Weights of a small transformer language model.
Size: 22 layers, width 192, 3 heads of 64, MLP 512 ReGLU, vocabulary 512, 9.94M parameters.
Architecture: RMSNorm before each block, rotary positions, no biases in attention or MLP.
MLP neurons of a small language model. Each row is named by its layer, matrix (down: output weights) and neuron, and shows model dimensions 0-191. Each number is 128 + 24 x the weight over its row's rms, rounded and kept within 0 to 255. Numbers have three digits each. A neuron's up and down rows have the sign that makes its largest values positive.
A block is one neuron, or neurons of one layer that tend to fire together. After each block is what it responds to, as a language model described it from the Wikipedia text at the highest values.

L16.down345:140160085101172110118163151113141106115120151116175125110189117152129096111122114106118111119120137108091130125127184112168143108126107145143097106123117113125146129157101129177099114128143179136094106153160125154138117081113140128108154126097116126122152160107145131113149132137091109132112144142104064104102094072126079124156150089172143122171116161099071116128123136101145097126141100123095131177146160100113133157187099129127162117131102129122116150094143126144147138101171135106130148133140119092142106168148134124115089141116139116097113118146136133172129143122148132123
L16.down349:129134146113154119137091120120151133094165086086140106117151150154125127123109115108112129127136115136160120080108095133082118135126098161146120122122107121106101150215171119159146133115105140111181138133116112136102074114104135107111101128131087114150149117087152113136160084141137130149091127116134127095179106149148114113174138115093078146122146122108120136168159099137111084151105167131113175138151146107091129111101174118100148139125158123152132152130093088157143115122117119119164125118146134107169162117163089137102103127138104165125100138096153145150157140116141140148
Description: Line breaks right after a wiki heading, strongest after a new article's title line such as "= Ofer Talker =" or "==Early life==".

L16.down292:112104120096138128134113095126188130182164154142102118130112130111102173118128143095092133127106140119117124131168148125129123132100177119130134113130155129103120145125153139173123135154136073119113132153129124181150142158118114162130127091113128093091110131110089145105124169153106098144138083102186124099156151141149159149105132098148132159117111145124138093112123147130082102123093100123136126150172148119162114116088156103131095070117119157144164130131110134121146098139146132105107150123167140163131169155084152101131128114123097099091110153125159171122173135118098113157
L16.down455:105114153093090154103156124119122117124122139121116113146146100112073128114120125122157181136134139120128093145139080126122120119154117144129108158147146088151164127090145100181112139158121149118132102133137128156157130132163174115100130134124132152088125091111137171126112160149136099143102120135105135156122154116153126101130121121149137109109087094163119179126126097103100134181141117138138111126126128095116096145069126082109111099141162107163128104069074142134105132134152188175116107109115104139128147129090112159146102102147138143090141096123174136119150123159104143087
Description: The token are, both as a verb and as the start of area (an are-a), plus odd mid-word fragments such as inc-re-asingly, p-s-ychologist, o-t-her.

L15.down26:100147097155154137171092148131144112178116117091138135078090117183132113133086144150120110089163154140127140166139139091131108131098166137128124131091112106125154123122101156126078126120127174101165158091176154127142124119121119145143128148105159092104110148146165118133114143159157110142128131153096115119131128113144129123083121120100150161148142135138125116138134157146133130136104115158124097159111097145178119188107135166170128169167175126120097123094113170126141147110159118142087115162114119130112124127138133078135096114170116172131102118114100128109097096098122133132
L15.down87:087096128159130170120136127106117124114105108115132113122135141136139112105112139117096110102146125158095095133119165145143183110114157174107146098110140183155136135164139124176148104164099094137078137116111143133130132143154091139115138162121096103129100132179102105145132099122172146138110110136137104108152149127091146155138121133116165145128095188100146132157108115144102175179104163161093088127127123115120156116126119122144103074142141151098130150158148108097166130147118145120170129121099157162109123128122108112129154138123092075117112126160160140132109087133095093115
L15.down105:126107169156115135082126132130119123167124112104074131130121161112138134114092156120117091119167138116146124127128134126125141106129140127154120133110127108180135104115110121111147114115136119138181148136059136136142120099103130145116160121109125139148139124109056118102095094150122107132092145124138131141112145153112073108152079131101127141151109127157137155150121149132165164115145110091164101126119170065106115128126100152128173120118119132134132156089105174164124104070165143123153133134130112113122143131103086154117133103114078157114158115117153144131094120119066178095
L15.down110:095155107122159123173155101107177111115095157153171126120090118114130145106152097114123161126129092138128132169178133133145120155098116093146139119136143141134128167103114108147159118137107167094159075150159122104139126120129109123105079127086099125108122124159096093097124139139148150119116106167118143124109139101131088145122151094069135175167115120121133167126094127157074143124128126124188106135103110117157166116102099119097155137150161120140129139149124084148098131112141139150127128103116115107152145125176141115129166175163102122165103115136124104130162135126134106090
L15.down119:128169134124107159114138123127125142101159132121127160129107118116133167175152086094118100149142148149139105123158142101103095103111167103120148159146114139148102081154110108113132184158179120115136097122143122121111141089109147156154127144125134162118133120125111113136107166098140074168092126162149128076151120112117161136160105092135126145140125121101098090170169137198131116129141103162145076157134103126121149128100135107118127145117118163146118155120120112138150119130171066129154153101125125115139124152152117132109168091101126094161135173167124145152098103115127136100
L15.down366:136121166108135090123114138115072087127106104077135200127120142110116094116115136133142142156138175113124137115107113128121154095132138170132112161113144122144134183120127157113131105178153143112172161116165149126193102144155143115156133134168102136089132106155149153114131126116111069087111142128141104145093144104160108103085147114165162139100117166149116151129083147143145115163149142117132139088166151136094113124144110133117118140133131146116108184106141100135133111136115145121110159111133137147126154114092160141095081152110126134106165111125117123169127090135118116101
L15.down480:144149122110120108137130129121160122140141082134173157144170106122130116140099125134160158114138095146139125123155144119106149116141092138094126141104128141162141150097138116129121178122125057112111131129125140089086090137089158111121134128134151135129163108133119147148128131135127140158102149138132183121121145138160116183089084181104136130128084134120094099113136135102091128128085172137126144085157144127116126074139145117100104106135170086159132123152098167124147170136123144096091144120090115136110173097127141158157141084146128097141123118143113167097083132119169094120
L15.down507:155136155134133125124131137141122130125096116142085127135124118136126129131151104147118068114143096146160104194143137126129109124127120119112113123152159129146112132127105138117151091133147146164141140111111138142146130109149162104083149102116111122114158130179071170118146117129144129126147099133082148143108167132138132106148114110087098094140195116144108132115138081066181113116126059108115058131099130121138151124113127119120136110140127138130108157105094127089114125123126117119110133154164120198111099117185114165143141122132113104148149085133155108137111071139100123150
Description: Middle word-piece fragments, above all "re" in increase/increasingly/increased; weaker on pieces like "ir" (inspired, Beirut, Third) and punctuation after US place names.

L17.down28:169126100121168142111115141118095090125087127131182134159142090123186092133128116152110136145130128097112140146122149157145156151155125181095118125122139128169148130117115125176136131177157137143160133117145097137136081140135149153137115119101128098156124099126137137158124138150130106136126093116147107146094146172184121080134184120145102164130124130114117154120134111114111120175146141108129146119162134132140096133130130101118168153130131128098101105145170133135117098164191130114037155120142107129102070143130092125117128143114161121144103110103127128110144100096135130140
L17.down227:150135060172102143125132139133135133113141144155149131097135156170141093105128128095152138108124141118112107130119105176139170150131135122149086126089176135146121144084166115131106167146131138115164108166146133123100154113098094125159112094102097139123086129151139137143162179139116125126093145167106154081116106131124123114162148102180094134118143143119167115141124146180141133081114096112100112143095140104144111115099104142085130147171107170088093111132120130159141120112104141116114152104130099072097101139136128127149150112145156149102148126149145150103136117128108109169
L17.down246:137080120095106146113126160143120123087130108140116127187090138114116147127147163120088101152093158101098127134123166153156146150077064118116126121166118138123131169121143132131140111142109122102153145154148149125153141170091144146150123168145141125137145157123090114125105174105137139106128141095153158104126129124161084120142131114111128126087118139147161121095152193112141115123123090117161142161100144105104109121087108149128156155100089125148148113128141139084122155067135160116168157108159133111109136126130136164141083151170156170112129169107107144146126138122121147112
L17.down345:092154119149134159131100104129101126177115162115206138102131158176086115165165127131076087143132131110102144154139138097130113134144120152140144120133123108147126080127117113081132116116133149121139110122122116163114135133172122103132069117118099126107119146107109084125100097159139149136130120158100127134128120140126140146111116138124114141131116143105117131142077080157118092124143135154142117106133134106174115145109113144095130161109135125092138128165119149126173145084090077157158095130119139128103151115149144085114182127120148122131218143139168115133116096124122136107
Description: Middle fragments of words split into several tokens, before the ending, e.g. em in Nov-em-ber, on in Opp-on-ent, ain in rem-ain-s.

L15.down0:114176105146150154148112122120158137128170170142178152083193165130116155130170142118160101120139126152129148135140113118162169115097111120108095148174071130087133136126116130171128135129118126127109113127081150189117154154146100092110124136108111130143108117158098133115154113102140098121136128126115144125150128154157142124125151113101151116136150158127108147152146134157160138156090151089156204153140090160083121149127119152086088116122074134114153120160148128092148137119127086146151151116079102131141102110117135123121125109121085120125133133113110134151111108151141123145
L15.down13:115097160129126133158109126099110123113100091138154100126117126160088067163107119134129151122140147132134116092163113114117167132154139124114103096115140144123135123144140169158135095109155095190099124153111114111088106165124136107112091148137127141150099108121159097193090114146117132126135121099161104137095086129085151098126172142121126121097126127166147148165130134141120121142096118129150160134140130130171131093089117122109100136154149142140122134117106085121111128117140182149114115194095144142136107123120105102147118092144177094127152118084113099138100176121171155123
L15.down39:109137147127116147114129132142128109142143195166126142164119212098104130144143171115119125144161141124147157120144127118124121142143114112180128105131102135161090101146127127110125138128139152155082096085161206134123143160106120130101157131125131136140112115099135140123128117128139124098145126136136099091172095094135148155170122136139114141115126093103146137102163132121119100130137132119141174117118139081133077143154143107120124109137072123174108126167124106130129099181134131105154169119112125154111153076102135100105141126119086164119165128154076128113148091099146117119
L15.down51:164089102118114152113139107110117108153113143124103135096122107128086142129093135096080115102106114118104080105160133106108122130120122143127151090135108099102136124107075105149102099153138107120114141145143149132114137126161104100136160126134083122119136123118087137115089114079170121096123169143143158086145127132126128140140125096110137128161159135151082172138133156087110142102190135145104121130113145109148104095127081089126175171189115128112141130124121107099174105139122160127150141115124114097125129154128136140092103154146103076090193107103136153108116132133133112110
L15.down62:133140145128150111114104102126131144132099128126102127161141099125149158138090143104100185139144129152088163122144101105119152135138077128140125104158152127136111124113141113112103136137164180110095169153153147179106144154119135118086150166110113156153130123126126110105180109138143159171113126078121150121154128126125132159174118133130126123105118130122134131145136116128094132154194137122101123092105088166109098121113130147131131108111092134094116154130147110134162132100138102161118141126105125176114117122130182075135144081061114142122193132147093098169128121107133089136
L15.down67:142075142137150102124159128140152109097116175107172140132128143141108125126128143091130124184127149136148137142118160109131136149127123157148062101118149099134134139118122098108116136126114146075149122110135134137135100127182135091080148106090106143133174112124169146104138165093096148090113119119149098152133145109108104151114100122136120082108119128119149118077106093124157149106148136137114152069121118111119107086118141131101086087148165114094126105104116144119152130091178124087108097111110112159133151119114102139116160096102137149111134097140147177156177156137121117114
L15.down101:100139133136104115091076112118149139097134133132098155170120136148132146118116122136103124101107111117116099112140121100126054135120139146097083112110125144151144159133130143115105107108130094151120099128166126122090133134110118135130143127096146130151100174129103109144146131093160159127082125088110131113117129160142141136163095141091111148130116109136108138125130121149111126158110136137114123198126149225149135068097133127105155123102129094136125097147151126170167124109120140179121132142110104107144087130153136121096149145095132100111131160148080160172100124076145115144
L15.down184:165097132123127119129109143161102106133084164117102116113163148129124128111156126152132134122106138147155107078103088126099111118128118123089146106111161137127125131127155134069112109133146139121136103144184144098115135117119141086129113121138110149135097124081151150088159163160106164084148115112118115133125100137128163155162068129177145164149104108176151140179124135131095066066146116130113092101115133130108132137125103108097134123101085138125149121137191124125169115105114144135133126129096129131136152119097149136125162165139130118195128128101122112133134141094133095115
Description: Tokens directly following a proper name or title line: the newline after "= Name =" headings, the line start after football score lines, and "was", "as", "'s" after names.